Part of a small language model's weights: a variant of Adam for these matrices.
MLP neurons of a small language model. Each row is named by its layer, matrix (up: input weights) and neuron, and shows model dimensions 208-335. Each number is 50 + 10 x the weight over its row's rms, rounded and kept within 0 to 99.
After each neuron's rows, "fires in" lists the words (lower case) most often at its 100 highest values on Wikipedia text that the model never trained on.

L5.up338:61 57 45 57 38 45 38 51 52 49 29 39 38 26 55 49 36 50 39 52 48 52 51 46 47 64 56 62 56 49 38 40 59 47 46 60 25 42 45 60 59 62 51 46 57 54 39 56 41 53 40 60 72 69 43 47 39 45 59 39 28 60 34 58 33 57 56 51 42 51 44 58 54 47 51 43 48 64 60 40 59 65 35 54 68 68 66 63 62 59 39 39 59 54 43 59 43 42 62 48 58 45 55 60 56 44 68 62 52 61 54 44 58 36 57 40 37 57 54 52 39 42 51 56 48 62 59 55
fires in: "first", "last", "also", "only", "original"

L5.up136:44 36 24 51 58 40 34 62 49 57 58 27 33 53 44 52 54 43 46 57 47 47 48 39 57 55 51 58 55 60 59 40 49 34 44 39 45 45 74 49 59 45 41 36 35 66 34 63 48 70 54 52 57 57 49 42 66 41 55 52 40 60 57 29 47 47 57 38 44 58 23 51 44 65 59 50 59 52 70 46 55 54 52 36 56 49 65 50 56 55 27 29 47 45 51 62 56 51 67 47 53 64 49 44 62 59 48 49 61 38 73 52 53 44 60 45 43 58 31 66 54 36 45 52 54 46 43 47
fires in: "and", "category", "awards"

L5.up197:53 41 39 47 53 39 40 47 39 48 58 47 44 49 61 48 47 62 78 48 55 53 63 23 47 27 41 47 53 50 32 47 58 60 43 50 43 59 50 68 48 57 48 45 60 46 62 49 59 39 44 53 52 48 50 56 36 54 52 36 65 62 53 49 59 58 54 66 67 75 46 54 42 55 64 51 47 61 52 71 41 46 52 61 69 55 30 40 36 49 45 41 41 53 55 52 49 55 50 58 38 60 55 53 39 54 65 62 60 45 59 56 71 49 62 40 57 55 45 54 32 44 55 58 55 57 58 52
fires in: "of", "such", "retirement"

L5.up561:47 64 52 33 38 60 39 50 39 54 54 54 49 45 54 46 43 49 51 45 47 33 48 53 48 50 80 63 55 44 40 50 67 55 42 42 45 56 49 35 41 52 20 47 37 81 45 53 60 57 60 49 47 59 60 60 50 58 35 41 50 36 60 30 49 34 63 40 44 56 43 32 38 37 73 44 54 45 46 45 65 50 42 35 53 49 71 40 59 48 59 64 45 54 41 37 50 60 51 41 60 51 60 55 47 47 43 44 50 56 48 47 52 45 62 56 74 49 47 71 51 29 36 42 62 60 27 52
fires in: "out", "due", "miles", "over", "up", "down"

L6.up14:55 54 47 59 51 59 54 53 38 52 56 70 41 47 46 46 44 52 30 58 61 48 55 39 42 61 76 45 56 64 49 52 51 36 45 57 35 60 54 44 53 28 51 44 48 34 70 43 50 59 37 35 38 57 26 61 30 71 34 56 35 52 40 47 49 45 47 54 58 47 47 36 44 30 42 43 52 25 40 65 48 50 31 44 44 54 56 46 60 46 48 66 55 60 59 47 46 48 44 52 44 51 57 55 64 49 68 57 52 59 40 49 37 51 56 62 40 61 55 63 70 37 49 30 58 72 50 47
fires in: "place", "years", "career", "placed", "del"

L5.up1422:44 37 63 47 62 48 55 50 45 47 49 68 51 35 42 50 49 51 59 66 48 44 47 35 56 58 64 52 68 47 50 33 50 58 34 70 56 38 37 50 46 30 44 57 35 43 70 44 57 65 46 56 53 39 54 42 47 45 44 64 49 68 50 66 59 47 60 52 22 44 56 51 59 50 55 34 65 62 49 38 61 45 39 56 56 55 40 37 53 58 54 39 34 50 43 59 46 55 55 56 57 36 57 41 40 54 46 46 40 48 71 46 26 71 71 42 57 38 63 63 39 43 43 55 39 35 53 37
fires in: "between", "those", "both", "many", "of", "where"

L5.up1258:42 40 49 65 72 48 38 76 47 51 53 44 37 42 48 61 53 63 49 65 61 60 37 51 37 56 44 62 53 61 58 38 29 44 59 48 41 50 41 46 53 51 51 57 35 48 41 63 55 66 56 65 52 56 38 44 46 61 73 38 38 44 52 31 60 36 53 59 30 55 67 49 38 37 56 37 52 57 57 35 48 61 42 50 48 41 69 40 52 52 47 50 51 50 42 66 40 62 78 47 44 44 54 49 57 53 57 41 59 47 43 42 57 46 64 59 47 56 43 54 44 59 40 48 48 58 69 40
fires in: "n", "germany", "to", "german", "under"

L5.up696:59 55 52 31 38 36 48 42 51 49 40 55 37 57 44 51 50 64 58 62 45 37 56 64 45 47 46 47 57 45 46 30 62 55 39 50 46 42 54 45 45 49 39 50 45 51 48 73 43 50 53 53 59 59 53 45 55 46 55 64 50 47 53 49 50 50 41 59 52 61 54 40 55 61 48 56 34 65 52 45 46 51 38 63 53 40 39 53 48 52 52 57 41 63 63 35 70 57 58 49 38 71 54 33 54 51 33 53 44 55 54 49 38 39 64 68 49 72 42 45 52 46 61 54 61 49 57 58
fires in: "and", "time", "of", "montreal", "named"